python train.py --n_layer=10 --d_model=320 --n_head=5 --n_kv_head=1 --head_dim=64 --d_mlp=1280 --vocab_size=16697 --activation="swiglu" --norm="rmsnorm" --norm_place="pre" --norm_eps=1e-05 --positions="rope" --rope_base=10000.0 --rope_fraction=1.0 --qk_norm=true --attn_scale=0.125 --bias="none" --tie_embeddings=false --parallel_block=false --init="uniform" --init_std_qkv=0.0341 --init_std_o=0.0 --init_std_up=0.0341 --init_std_down=0.0 --optimizer="adamw" --lr=0.00116 --lr_mult_up=0.709 --beta1=0.95 --beta2=0.99 --lr_head=0.00654 --warmup_steps=456 --schedule="cos" --final_lr_fraction=0.0 --batch_tokens=65536 --seq_len=256 --doc_mask=false --train_tokens=616500000 --steps=9408 --dataset="wikipedia_en"
MLP neurons of a small language model. Each row is named by its layer, matrix (gate and up: input weights) and neuron, and shows model dimensions 160-287. Each number is 500 + 40 x the weight over its row's rms, rounded and kept within 0 to 999. Numbers have three digits each. A neuron's up and down rows have the sign that makes its largest values positive.
A block is one neuron, or neurons of one layer that tend to fire together. Before each block is what it responds to, as a language model described it from the Wikipedia text at the highest values.

Description: Table row line breaks
L5.gate15:481555590554422472461429549493556512513506442529564576510493496522521440487461520462472507462590555511524575481460501532481464503451500545504492460521476516523590481515487530547536561489497507530506570559499523507531564472516523558510454541459571529514449444455523579541486528530512516516490463533510562496517478493482448531508463436428512481462461430505498557433508493478496528514431
L5.up15:529570515464545452472564466502525509469506509446417471414468459420490505425438508490431542551547533461483414434466491491510482492491488477482452502524451531516461497452525398554548496476472522531448552529454463503514441469514450518476442512533547526490505496499482473583469491540561551552502485485581425479492499506530477475444498498581506428498491529509474472578513505532527490511519
L5.gate107:573533561457379499461518537493501539510453523514471521475476500469506508507463462497477530493400580492530480468439549414551538433467457529486583489507409534563486440441453470536477511463503486514528478434522477450528514515579505497459505528546490473475443510544573509576485555537547426476450500546528490477500518481541517505458457413506491507472475478506500585534532575514511492536567
L5.up107:535567555487490450485517496521499494492559509553426535601551500505467465553422553505474497544542493550561535531482560504495511479474499487547526483394444453470489510523524490454541437442537489518474579495608531559464495515491472597491512511517475471571523483510484555445455479591438525488446458491501442471482574464498537484510571503500500454452501575544486529490490573461569498475509
L5.gate188:506438494567478488515502505415545457502514570503488453459504540531512486501464466518468462481485514509447535535513434514487507446460488476437578517441469524553515533510563513432526556559526481477466538576567509505434487500472491485510418513527526501436506510544452502456471534534559504502524501382450613494448477549546491508503509510483558436585498529475448508471422437506554462493470
L5.up188:534441554523507485453450551472557453408477493521488537526468474477460454444556518435442459475469449475485462609500399504452445524511589473476494470489470514505448510432556517464493532546550505548487503490469496530560524478478451443546498531571530459494435435592535555513479474470455559529503566477523500566457532515496441485492455555496521479474442501464508513516459421493441529525491
L5.gate606:448494519506487482530495526456559423459520475460541462590515547517478538524527450476484440576513478431518506507537516461530511541453557516513527502549479474521430487450533567459556541479557490523499505499545505495463495482521508561589463525487472457447574579453542485524434508468470599466457562480479509465461551496529495485449539462454465448451540452532440499464500449502395501500498
L5.up606:479575424639520510513423416513517465535522477527544508538569574493393484515526510488409509479445433555486524475497523467469480494503503454483464493436508454507505491459576567499536476497507556521487473451473495568479542470550522484458492511541521503497542562491510486519450503504413439466429458524527508483523416469511497473470488457515543489450499456462536509488528490543568481546478
L5.gate628:540493402548532461422460465446483515455510512480488476513453491557455484448536480506485504475486543514491514503468473434502516549481415494487500491458462561571539404359481457466473495489513512493561472522460514516498445508455501519496560481528514478437476589557557581528422558506512537506503536497527536546491513527521478457503516473491536548554514525488521546496510468542591553479490
L5.up628:514444517458547485481557424482430446534568506461470489525526454498481564458518544489438486477472509541508542492462493430474578504499518499491433579523480480522477518471535464514447496521489544547541525520505513493413496449466465455493552517492513560518520520550452501475472493481499513567484519532499546557531536568546405498506438544532490525439461515509482534524515486497504574485504
L5.gate811:607520559526515472487458552508569497501491512466496467577452568580577440459504466487485509568484516491556465453460398501474413470462538520528472552501491532501515536457526548465542548467482418557507479443588510520527507445459457493496483526486574490463454470509484490478447570559553528506466457446464520477541478562533529551466498501497476503540472436492508555526431448529497546538484
L5.up811:504615485541517481517460474511566443535509476540527534510521460527481495534484534431579552537536523438472514450517480415463567478514481503473513418480461466539500445500542515501466464531535526496511538502512431518459487560545483539540517506460534511497456479458512492463533476488535526532497488493562537480477472512521516473487505498511510444533495590536475476502477489511525439506481
L5.gate934:460532457606442506450541398488479437431500550504521467546459526561457477460482572452471502500494497481541466520500526512523502547453509438569479522438512545501573523509518482479504485514579455537486486565515554502437468567505498483440536437499481438442507533513435637449523534466527513567553540474500488508573497465543491453509589535562551433476516493510426513472421487517420503476456
L5.up934:468453473503434537456495395542512506549413512472442436493575520464461470533520444499427497530480488494553501532475478546474535561508542544550486494500586537522488596468497514559431495545460499494532546499527444528576549479605479496459558427555554539518436520501531536444475508522547496481487544556529472511532512439451454498524496514538481465470447435487517498561468474498471455455465
L5.gate1057:521490483525528425451505473394551449464513477495458525546430500537426474524550451459456464515477504529494463461479564502529526502476553520537575431520503490527475475432509518496535557511534536504484462534519462504544472424498478468556458412472509445469484601549483537451456517539507489437532518487481500471578524491576433541542509461516501524499489421516492437555507482440515502428500
L5.up1057:482501456552479484463436519483445519540463536469523545426453439499462439498530498472518514423506525497489506470475432567500535488437480524516506495426451490507528431532548440464435515508454473577442488467510492466529505495535477517469461513487500426482504428565515499456483471466572549512412550504542502524474455470530546549482454507499593528472516537506460481513501484469494450453536

Description: Sentence-initial time phrase end
L4.gate503:533533509563527536511543517581515500475471544508507483513502552509527466499473488446543555516544481571471494489558473497480583448508520496442515472506507508545553453508489491472479449518517491492545517437533456460565485511442537485520478504473493503483503517586480553493508615437530503496496481469512452570453485452453511540522503456543501493467462608515557463568468625506491538568437
L4.up503:497551474508530434457578523524612526562578569502524524523475495474529496524516486475467551541472474458519475517510525480492495529515597535483413500514437487487568427473542499514485486497564485535498525488478449499483487511521518454493470488524521487478541513476446530518464526461494486436471537492524460484501488480613451482544480451565561555501479469502522474514490564489620484523423

Description: Appositive comma before name
L4.gate298:476520449511438523443464461516550435498521501495523430469483540466541505483528490531507590478531515464462550542487512389554513487507452519499507542506480429599533458544463441491530514494574493498581506514507478468568538521488543485466562417537530494520485557548537555477501465501519512481602453511525466487479485511525529491584581478442575493524458474510433459461501465492509542503508
L4.up298:465490486530528561451472479564570525449524535526508470521576578496530459553475486556517554526606498510560562503561522487513440543536521466454553520454518502513480525523512430489498539505580494476549501480557465457556575509468541471400515460474481513503518423552449448541535559530530409465531411487487493464565472499497494501462542509514494562454457535466527445489414437453463540544478

Description: Mid-word "i" fragments
L2.gate109:441518514470482530520511503518524548554478485427422516453486500469501573487485529541520501440499460559485505507499444522458484496543574444476552533536451476481480477496528489476576534483520562499517459433420453489448544505474456462497506442473454542525496506466497481580496466564458514404479537523567545466516515546424501461509590492490512519473511483490458526529493522444466560481593
L2.up109:499507521522471488492468471543477478502508412480556514464583472507490514456543507515496418437460511540491493529489474491471481480534471523496505483508466456471519447521568516545499514463557566524535526461456543457497510520559544442499481422499518483462428522423554505503459576478464459515455504523490545486394465491468570459473507424548428530476434507522516474519558512438596452440488
L2.gate210:495514558465459486554515478435611460504541459435539532497563508464520454541500467523493415495571515498537463473451535522541430533586544546554488512490496522467561545489508518489510527457572534482487448453461433576480527460438536554533543424446460515516491508506460428535490492450515466508527577484576513492464462447442485495407533534429491449554430510592475538553512529557482517517524
L2.up210:587537474531486498538473493490473471532436510541515494535472447513520460499526464539524499492499526527515532458445521468522548557464512521482519514466460527506529497517574537473513539524477488458479428495446447457522551545396539450462467514495452530471484458519514516493475491456470579486567528511486514523505556457481539566513551574524536526508430545508449469482500596558427474443459
L2.gate337:503468476533486550541502449453514499471484515421459509410568583438465563532435448499489473527507512574451472573465492539429539450463460531540513529479472519526484492470489590512514473446516483545519476470514511464484423493540569497557508487501474524508486480573473376492531495521473551520512476535451516448542472393498514485497432553477504535427503515463519540526495427453567540490535
L2.up337:438494588423514478506470551510501527466453506508488465526466530533522486462561394434485500496558467544551530542539490488464475438546463489539477455599496523504541499553464480536488437539425434506490445471464499520455516508553537581510491437547498448528513492503457515494518548415478491553529504480526463470495426467463488491471500560434557473481517505552533518480502485496545561558490
L2.gate610:516425490516489528556436497476490496533424484507491449468591500472488533517552497443564483519494479569548469521477511492504536513501508480504589495479503517543508492532542495550412464455556491488441574476554475522474500521548565511421523440494466468441429533452525459524409629416506497579489445464488505534557464429579496504549485552524549447541484524450572501506525488469508495508525
L2.up610:504510502599452522551517546578489496511513518482504497430480503559524469411549541478549450523531442591510467530446511454476500510446488478505505464458493466433547439471562524516501560527446447450522591505598525460519480537486497547455418450510537506493571472543499489560505415539492543525479506549536535540497526507466491518524538455450513539461561432579498504555501497507520490555453
L2.gate628:439534469569447545467543503492530461505489462550428483477493502476509460484497486467463496561577541587476451461506461377509556420482573452530514491461456510485479490544624515534448504505452513520553504448455492470436476491468519557505505550508500510589525438477487465533493469475512480477440544485541438451537443529451482497508482477495551564538482536438536549444448484464524482511482
L2.up628:510428512507439490499541428446454559454464443523421464515494603468498557591511529439496441554448484574572484458404551457501498512464486504541489434535451503553545516539542482520478488484477442500491485499454507524492565493522498480522482458530546500572510458500506511528478416518410554440538437512467566453552506401502500497499443490547466522439525512486464546557520519462522535513547
L2.gate781:537422553532423528479512541500515482478480417460548469469521549461521532521486461417555485499536475510522550488502512525438545501530486472485429528534489534552569472503538522478466445476468496540576444473577519505475533495494479569503538458473482498494497521563468565479513457529504579514515471495542542545525476457477492485589453526558513553487548444443516527414491517520504569507506
L2.up781:544532554472470428514444537437540500541437470508578477490473409470552483443490522481553526516534518545497557478479479526524555473555456507487547530478442476507450505543542509518527507484472526477508532447543491532573535514518534544497501507476505476572583431494538568411513519547461500524562506510546532533495475538451510545513540491499495615500526448465567461452550532464552500472466
L2.gate845:465464519432501454504488486457513570433516487513548424448467486517402537485439527478486486531512417513480443470481563433441560522499519398491564537520387513531499612537530542501465519538538485604537472493504557541488518546517483491537511474369483480593504490497429467530495551409524478499471451466512470569521445489487472507477483480513479490470456429463528527538556493505500543516474
L2.up845:499472495466426517529468517457448513457497591465483528535432479571442507520487551479512459459524493548539496459540566457522530534501434465525491522475485500492584523484570442523438500491511490507492470422570507479483543545425415536499519453504567473494539439576534444478473560500547494531479494402469522548508480533440525481506452463543562486487558480545474529511462454458444533527456
L2.gate923:494487484546552538478518519446494513535515453519556467512571474492488477458508431563464461529461510499493506484454468435519485481435505449530504494448448519511558490515486539575497527591479461490501579463487540541387541453585552591564516521510549496525495523475489558436440465422545516560486496544540448488537469433534476563468519523518523484549503517479529483593530527470531505529464
L2.up923:516460536490467539491556546521506455457512490484485525508498521488529513467456503480453446512565519534515426578491524538454510521474528438452451466463456496485577534455567443509485564422566536459534491488497470549506490490523380470488564488478549472492493438520417471561490492499517549413504437445579458549484543530520464521459439510510514478432521509436461455469549510440506505484505

Description: Table row breaks
L2.gate123:575527517506519527468429506462527491501529512471516496490512459448549450495532540512539446500480539496440484435491522503457557449465497518568477446558516578571537529466454521500434518540470521543559468510529497481519478454496497489579437433564502557453467433513468455525496461513490467501504532541390492562552520472565495432467449424485497521485478471512571596504516518507478440462477
L2.up123:527479512478529464456489501471524478473502494439477510496491534493504465502543444498497526512518549482492410502460545427493549470520529486502523510460535518475417505462469553470475535452505472509535476510509555502500464480512503520451450459490485393450503493453468529408524494513501487592496508552428551477565574516504527467476518462494514459505515555469453539498474476495510493610445
L2.gate378:553478525500500513501510537454539530529517536520523499421484509482502542540540515530481516576514494498541452552506446524578551433514480488477509531499495580498502564452478525455463520538532504500519436476472522474485510513502485506475509406485477489474446514439471581461510553543540521453543444546549516441516469489447530536493520493517506549411438490437439599548519490481442505511520
L2.up378:514533547483502478520463550480502478493538477453552473496452535493521435526525500563506481541515536504442463564526511541502556547452449596518541568481470509538490488527431416605497474450510539433496481578464534497473545433470462561556448560417494558520529483443542550537511470506534520579448527513478546520495519582480513440518483545501561521526478519520450473544465531478473490489468
L2.gate467:458540504484562448471503510419472484473485448496491577502475541559507447541474473530484540578454540487547477509495502502538482506501448565512511431518544525485509509473481536475430479491469518550570446498516474473585553445459434508508491503514521500546561481503456467523463493422479546474564513562535523512506474462507488508488439447516542484529528529547455512521500458562435537493552
L2.up467:511425460497558462503440578432528473443528506529488462482452495530547497475494508495498521465464489568526501522506464501477502507482500517541584561545478576444502533450427465582473514472528534511527458460481497525529489489451525415518482483570487505447537472437494461444536485570572459488570474540486493506450520479496458556536525514533515469577460493463441524479518517477526454531535
L2.gate498:546557516532506485500462408422549481508520445548497449472503573448504509505507573429472500465510532482486513543502475461422501539436564511529506543558461571487467532506509511417530459478511542483452466562504506481525551548530536485517572537506474535461550462467506478472423549472514451439471482542589491459508465473468449481457543452510402491466455538444410544505541491509479535481545
L2.up498:565461513563559494496510481478477496402545511455543531437442457529473567494478482524470424490591462453493444447426422501506485528554565565502552464529514535535453487470533495484538535496490544528491486528563442441574532416547471469528479482503526544455521453559479543532465500520475516458544508496476537510535588584510556491488542565555572447482570473524513534500504526510487513513598
L2.gate676:504491544459501489566483508475443451517534509530478472508518574525537516539536489459488505475501546494571484480547511459473475496499491505490492534530476526462503557495445508490547477499568434511516475496451468525544510509580462530518506459433496528419495578511580579473529588484545575520458513523569495506395512519483460565514448480465483523465500505440477511499505484526537531463446
L2.up676:486497487520500584528489516451509497453492535461509505472504520490465512538573524525428440523443508544457514466528458520520446516515526420505519547509510522513455526485471535508554496545545529507482508472525576451475564565511515461519506464553506478435535493492427522459471542443445432533547450523486482513454495453534523450562451566403521569478541558471535509558548510494579567494426
L2.gate736:484533492547532453488481499468536517463530458428505497504464499543544520533501520497579515517472584502600512495469417491495459507490528551547524485495519449529488466464466524514503488509450538485548467505501465475526470472541490432515540467496475493444483496488493528517442557434482480577557515577566505496524525505562491507442512496530465441519423567464482530558495486516538551459561
L2.up736:497516450456487485527522536468553491513485570474550491564495422502518491593467481554518508496524453469491572462548477502494521481508556514452473503448390563473480433479532488509480481466466568519446574506553541459491489492551492536571524565425522511446498455492531575504451492465458508451478508543576557550512536491501560549570492482506513495546484566479538447510487549439497482519496
L2.gate993:512461574501550481530434416542583505516564532468595497496505511527513450473521532502449455531486575448556461514530506525500450473496470570465489514520551498567469562450482532486449445484584500518528495520555502472558519520500480499502443436482479485443574541524415584455495513510496456528543500534465559546457499512567480469469454538434504481546490578517387557562462463579503474475477
L2.up993:499490586477549435496445494499509492464555502467507483497494542542494454509532518505514520423491624472572523516466500536572462545509419458504526504493572532540529536499586553561486482517587529474525509546598485481560407542495517490473450494451503552483513531494443612485448483559471541579515480502519453541536542456515432458510511553481536472519484530534438529499483478583466388578509
L2.gate1070:462576528542542422539450452500477500490473450528470466453548579468554565499566456518509481505478534596538393514438457461487420544534576478492537416462487582550482504421502410517412516550480499526498425425525479504510498475524466482517503541558521517493452436520524560414501575495477552444481445525497503514464481458516473475454466526448507555482522458442467473556449495551511513535527
L2.up1070:421519563542520413528482493506495507509468480471426526515483557476499520524507442495514524515440461542494500527541499543479439492514489412487536467534503502540461497478548449461515533503517525541468491470531519460537504495526500523492499532489511495533462490531533472493461507470542490503536497478484479516387540474451531462484466574515531543496445563425504465545483467558447454438438

Description: Main clause onset
L5.gate60:510466543555488447480445507458545487483504476553443377429500498460463553507493557442510522446525537520554453565489456452524475536586469545451463515454450420457451436445515543511493526497538488558516517494496531441521537490526534524555528481569442426439572479525523526531508480510536506409456480516502496520475538512528478435467563470463563523585457472537525475442549408527524432477533
L5.up60:546492528539460519619493471534517445474506401565517536505456476471498545462516488436532503506457469518511470543500554527500571551613529525513507461529479477478415443532461561558503522553491518503506515514493504555458516504479479534486548507538492469517565530600451570496511477493506479437459505480537486504516465479552466503461541505533488516491483562474460441472492512497523507532494
L5.gate86:484509500533482470450443506505545532497568511541548520475425443464465521455566445477586437512510454566531520479441428566490514575509518559503520493563483520549511485531534574527472502530491584493542542473607532510490510470489557561499489495495526531530512540574544532529408485479467461477510434514512537464483464542539472549489483427460528473504517551554458522500468518526515484502484
L5.up86:491520504514477449424503485528461571578538516503589511470398496540489489471490507515507522455530503522615497466574498549464508497483541504474524486570419514437503531526526474436378462500493489537483530483572465479525504502451460525501498463476495526436535571488430444610460470526504534499583534440518512475549508494503551508445430444548547435474521500496504487508552494512455573454465
L5.gate405:555479541552446466451460569486545467427458484515476543519460520510527473584479559493483434437511457491483516458514513509480559502534451492529515450516426493540489443515435522483493480408439475473550521553494564496504414468555515502475482504541506521540507504541503478500532447521533457442518463465490500525525533570536539498480500475489498492466523536519511481542474498462549465541440
L5.up405:547488566554456471457512567457451496562551501517432497546530391509448507536487408466477424453514580448529467534534505476548432479481541549482536494488450437563482474584457509529463534500523438580562522514509549406528520529454485492491460525557484504500454489506509445532502489496540433462476437488551468461520537558525543523469511550462569496485520552558480540484513489456518522492537
L5.gate470:455450501464465503511467504519524402465496579515542509468526569460457519465454558471530474507476449515471541535467454487513551529562577428479463517534481490558493549443470521469557490519480440472511495502538489525466434494493470532507519466478535499546519459580512543530497465535472516537484499459600482508553514580546517466539484527475535442474475459432500397468528572460550500486370
L5.up470:465495570450518509571513462474498598451513418484490443496483510477497475480530510549482465457581497471541529422524495461523475472486468461541540477523476490599544457488449517471449452526537573535527378520543464560454521477532479447562536497518516527530496450492501529541489465521528466461508467486551522489506570545445472497512445452489569476442444515515524485479562517499441487535505
L5.gate537:514467510533505508547517467470526510476469515541485459517473422513428449539547558464516448528483499430517549514480493491466458551512479496495519416518561452480507509454440524443403520511580503583520505521578436492513442527515459426504512450514424423454522495543528529447412580530437402451516514583587515476542472501461499528478483463458588465485547475555459424556488525532562488580468
L5.up537:519506461521458436495548473513546533566599495485476488537437502548448419526484565521483499456463450460451502496511510462577490509522502538609482469509398463576500444442438510484467466476569568497522594516556451515457514506489506552469492507458542489513435473555504487513542406531540416522554459486510489524508453553493444481552528559529531440438499490520478481461580494517439465505403
L5.gate625:514548526547510495472453478538478497515521499473516471522484520528437511489510470480508570509459495502533472571517479470509495472490545481535568500527450556513492478432503480402527513597498435469482549485562424522461480508524434431508535519445625425491494522535500571554443522505479530432549507540568593523545545533499481484535499560536530489480542451468484544520460520506475499451432
L5.up625:489493528474491489435494499577454489555502455520544524472489426476484468501549510402455498521472490521561429597482556468529525450515566541500543473451480448525446469515492418461462560575502472417456500458565467507492469440511482456505531443482550465484496473475471520527549527477407507455499513524513496467498514551505516478458515557565503539456526482510518542517504540557521478521405
L5.gate764:530475569507525466555481485540548567465553467436459441513472475474519503526523502456478424439514491441518497538502533501506469498540498485497537495575432578483536450450503489456500488496549543545507547531476496516565528469489517543483460519521494552568433426544468526531409506537520502541550464446544446544559484480514495477500537468515583516514441521546451496498491511518436480566481
L5.up764:428522535541516475510513452544512544462537489520470433374562491369428499423468472523547486534570498522531568491490528557437491463535537488506552428533488518477477529560482503525504497513456466517478544506522478486488504474521534587492478514478481489531505471455482538560517471508504518524490541447510472503541485443467453476493576478492423560533481454575526534494595479519391517467596
L5.gate825:536577477550427483505488499457501482487550471513461442508481478523545515471496497458551518486391470525493466469571511550516447486492571546470508499497461558510454530474541552509405515516547487435539511508521557478492503523476511493526450421498474475448535494549574493565467484489478504463542424503579511493471567516512518525502531538426546528501466531568482501531484511522570453539455
L5.up825:497467485448494517551514477519582516456519513584497560511488502520525547493517513425475537573483510531546490489530600479486624484539517482496575443463466496531462494518545535461428504539585515531498435490477529512552463539478494522516519563472457482502479468522523547451478534430523497521443488499520549516513453483527552453439532482487565493551490522489442467534441501417473490569488

Description: Sentence-opening clause boundaries
L2.gate500:456513540513491460438449456560490503514478414581512508474465519504452497468552473495541461526557472510472548522514452509477541493494564468492531444541488563588581512544546534491444498564504583519557423455485482508474480461520520508506529550496535479513507525455571475476535518510516507492446514506519516496559439499457417461528503501462517565467439482506489507488478590497528450485487
L2.up500:548482493524494495502480498483501467488487504497567501497469447508463574480568554479486442464475496495397423465530457487537554555472527474503551500483492482496449536470482530450514488507527515514513501470567482429507498508553507419553504548475501508455507406502572601534423478470475465423490436447604584486496529465499429432547474507528525475559464524571508460499447522489469476438499
L2.gate579:515414433529581519478447462502492524473453432490570448479430460541477485504530484531493480473496505420391466437469494467514470425474452481472522493490527535517458547453510420531468524477519480471537397476524552550490535564489578470521533561526473515531501451536491484485526502493574496413499519464524482512518488476525530473545510570452436545497524556450471586508533488574486457436419
L2.up579:531504501518520482484512550475499450594461526550522486474429496520573452450560487456522536496560459495464568489547525516503444505439503511513514486538474499547476530507545500488517417527429511470449488523485411531533472466499527452491504542455459548533538531511546546531485486601597574467545446429547502550505537501465473549485451471510557501509577520552557445465510575539508555529530
L2.gate600:505479479504425494499513576508572489560484509464512398560557460491520464548561519502445615474437510539483484505487457455498499537524590571443479508485425521454535583426534465481486505612487527525500514483475463474500442520495470502429552535506484483499505516537517477471444502520488505513481489484499483498514581550421476482521464460484508517432516549512542466459460476490475467492487
L2.up600:530507480505522460516541518538479447545469497537489562555500484564517439510536433414477530508475455546517487535515503464552453488565559572477538473503459435546483468481572525478493511556483519421543494511520499551483533512478479515482520511463469471559477433495539607548506495515541532443567495454527413469517463483517520503564585574458536530458482487544416489453485558495489511539445
L2.gate609:485417528490580498551464469499427568513446501572414496469494459542479456580490493533519552467572492479442485494418535497498539520472515502551581503494524538498483506484536546471489489505486515451550451467591492558433554498441471490544526518389583504568487489379491505484475499494522511513454451500505565484521452527517451515477468546458536427534518566490477497545504540507502546576534
L2.up609:521451497482517531460542511492448459562466532466522512520513511448521488504482462527496434467514456517511516491512516475489460521478399550541584503467552479480477422527518393459515555578522517439503505484543486496523542466440470448448517474571507550512527454440549504523497525479535454505538416431513561447449467490499485504449540524529502522458437561567451519412427500511584500544517
L2.gate794:557520539558422556493466500511542468507479501540470454489541523487486534471540494488537487497495458467486419485474507475455496514511499523515524539559495537613567484519494529558516526481442547489495474516478505474473542422568535458579533491535477463513455549532538413493458525491408465515438540510581519524491506489488472530517543484477466428529485557548512541507463476476604518478568
L2.up794:591505507533468509484400472459500482478496488485480511464538463505549546572502531557546454512468521483529492449472480524482439478475475367569516505499519515544500489470479533524456541453498434561511508493567592480465511480550543466557527559514500513587463429440511573510479609467509530479460477433532479503459512431456452553538548527474519442484464568578471574484557487459529558488509
L2.gate857:526468494512512518530514452498497442508525493488493558524513556537484488483576554402603608539480485536571464473455473522518568503453538450499499453473507475514527486518553469489496538496469473489504474452558416489494502475448494442519565545497549512485541582516580477599520511522539536500513540435455557477523522552519531530558535508454473491476457449500516537515454576526526581524527
L2.up857:591470481541531553483488461492495498529524440560465542547481518508529521473464512526453519473466523439489490471557546519425565567443545484531434519476476537484552548453527488459536541540465499514536554530513461506443515518492541482472526512437472496507545514513526519496518545533483532457540446494478492460517475427445545539494485457504610446484440559478573490547539518540465488565444
L2.gate870:527515486560518521454527462503480527462428486491526478439436472532520534395479438534527424497489448470447526512447497600536518420459472520565476463562514491584482545519473452483411558512481507467449477466547494479580512481498511504460565504502538457468503466435567512449522538563544495563464428402511493507505490598531483461489515517437467539390494460514428523452547520500511507521486
L2.up870:534449448572562467509453475496457493481471482561506515525551506566477543467498449509448498516516518523537500479467460498407479564467544435490509500579491501503477470458510504555521479461518496494533516514494525414447466459549468526462542516496472531415547535419563541472514549554485567486524440455462491398485480492451519580460519469561547481502468538485503522491515511493468450517461
L2.gate916:450504469506568518528521537499492507545461502471539475491533534559541441478506470474519493473437517497569560537524475488483517539537524526430511482498439496581524562535585524514478459518469508525503511431593485443512465558499550489477606556462516475495549544491441434573482546436503535508458533537551510485487456528525478422524476504477428425527478507485565518595480601496514543525495
L2.up916:513538519413527461455501416554533553483565493568481425537463503476526535546466448512455474502558552544504501433487493493491500488488520536481476518526463503454496529496501485521519522487481524509564544419518458508417545440591437432521532553464521544566542412457505528463493513523520492491553449467420428434483522496478439518502543598523508533493506498485515494447460545468523502506457

Description: Appositive comma after kinship noun
L5.gate61:499484527500480525463456501450512426524466495472517538480515560521483525535488532487447541470480462523472461464513510464525526455461508445555453530502453525514543521420479493482477516525537503507556461466466494559527487534521542430491459475483480503503593534483573601525399528508478488507534453474491471425516464519503532487452460524597522500480523540556432424462423507467504440547491
L5.up61:483495544509493496514508465513502501522496492496464502442529512526453523504482389511534469557542510587479427546458517496562501501532527505461500492483508554536490526463383480551536456506416434531525451494447510487496540500493562448421455533439572483545556489515442520527535541483549427507580475468383474431447467572481499491463545514509491538482509555568517511498537493493553527478507
L5.gate135:594539462569405538506556473495518454470525516498444490435490520486492528519558559417556459608482525412566504487539510485436493550532478482546444530553532419437465492445457542535556583503533514468512487542462446508513486499504445465488515481474589465546461538542427508549498557529522452474508462468512442536536469604523520511467506475399539450553471475485465518472494468438528516504522
L5.up135:458524522489507523508503486575516471498410592470514487497546517502451468501531486404507564419492475517490551486541554488484526475493501524510463538614498477495532423545483488409483485483491550533443491599464555515505436525539503601446488454522433494468501501485541544470484476509507559462478494491536489425476522452449547444528496542431385482474441531467498546458518515414369520486555
L5.gate450:481524483504470515445608514463510495522571469500478459523479523516474455503485507493444521577498521432487431513479557498508473497527533562445519492554496496612484546520492515472564484531561523550540463519461470515522549431466509514563531492515531424488509515508481481530585542487559527481507426530504458513609512529468537454517517531531557444479445549559445475416517496483443468562556
L5.up450:425534498491575556438521484481451417510555483519475476471456505545506530575454492468519563485574517556481507498518438492520494489511483462434518538516547556545498561534438450532516507505445528435601516470538497463539550471515554584493553547542441522499498495527578528527457522456549516467459496506504458566472534501439494518513549491509518511445440445512523512495443430471539454489514
L5.gate539:486512545485561539538451508532493534451472462591500529507484493500495494492443517474523503467425500481530482536547522538497464528544496532539494489509531531552491516534532440564535442462513402517536427437537464512475520549494455460446471509560497552585510513511537496552482490438486434500556528479518520512475495521487426576495494500546480503490437503527421563412430434574552476514486
L5.up539:469504475578436510472533531550474490554536499500433452410475489481491617547440506526487473533484458567463476518502556509476453462516502522537461515559432428506438534569509525533472445491488432552534450530493479506441506524501496573560543478524443494517531565464509414565557500426434500446492433417558443472492460545524478487537481511532453473547543480498471581522442536464462498519488
L5.gate891:503465533509485457506510462600504558510480510519489475540539566556464510483540522482427445531491560518508515497458489520545552538523471542496481465467515444516530475436457573543500490492533491508543545571471428534487473536478473526499454456517569497529482526506487557501478486558578471538506451536528475455534571466454466438518521487392549456502533463539485530524396554513486493534557
L5.up891:495604522502520482481479510473583411484501516435494460474522520459525448516558522421557569510546488453472504502521507495499545456549531549501522448460542455480432481514512508514494509543536498536529503504421477551547504544441520548500530476494513541503513544503545472458455473502558488565518443493490488437446499499472539559463548485431509494554442528471530453538479436496544469520571
L5.gate956:494537499529481525452501511545488511538557467378570528564484496471548504467461449496514507591415442529452501468534483450463485508458558515451511517502499519493493545502483512447512476478474473534575466456449384507414479518534575482562454515467473468535557497459467442519493540485536527452446519576540456493512485544505581522496487499535415523520431502484433436483485531419543516472495
L5.up956:489522462507528491491567470504548491435518548466529521501559585467494472511465451433498534441540482538476429467548556569488517474462515488478491551504445475490489401545491537528568463485423509492492531524462450497460500441474577481499486485499518530418601518553454515487516436479494517475460493446461494489450543490515451540493527469436487477519469524465477522452530472417457468481573
L5.gate1090:438567533488500537496415581495437501493546449468553468478480578485532504585503522521563437553516520502557506525449417572565492537449509567484499482514480399448482442544452481460520504526481454483487510454568482458481529544515475483503533522543525533528491471499540516514460530524546487476492593526472454429510424550471493545520537414481466581449529498515508592462486452566583469502521
L5.up1090:533525513554455520496448474458531495523488444536528487510418514574556560426511524500536423530501480574494527426485508496551526430464509473466499466480552428561493527488512564506540500536565506484562458411561435459478458445477467492533445518547452438524467452443547451575503451517485507517418516532430485475523524569477532492492517523507484558529446482487443498486535495491487451436538
L5.gate1129:466535466513551563476479493558631533506487539552506496539513532456498529553546478491491411442541506482577536434493468436528414418535483553521478588517533442508491461439469496472481497519443439497491493485496462534551497489449442457454411524466510445497475549444509492442440427519529473448499473471524469521504479527530486497555513518445503511530487458443494427513487496533510507515504
L5.up1129:519504451420466481562474472427544528539527538533422511479515575495485555493484509437477429458482519487489452535534543474506491536490510531523520510541497444595555521473480487467481456518472458520459464474527443520484445515453487484549526514440578468550592505390486537457510487518500491457540531485496429522562459501442464486450487507494431432520580503463507493463567522487433452519540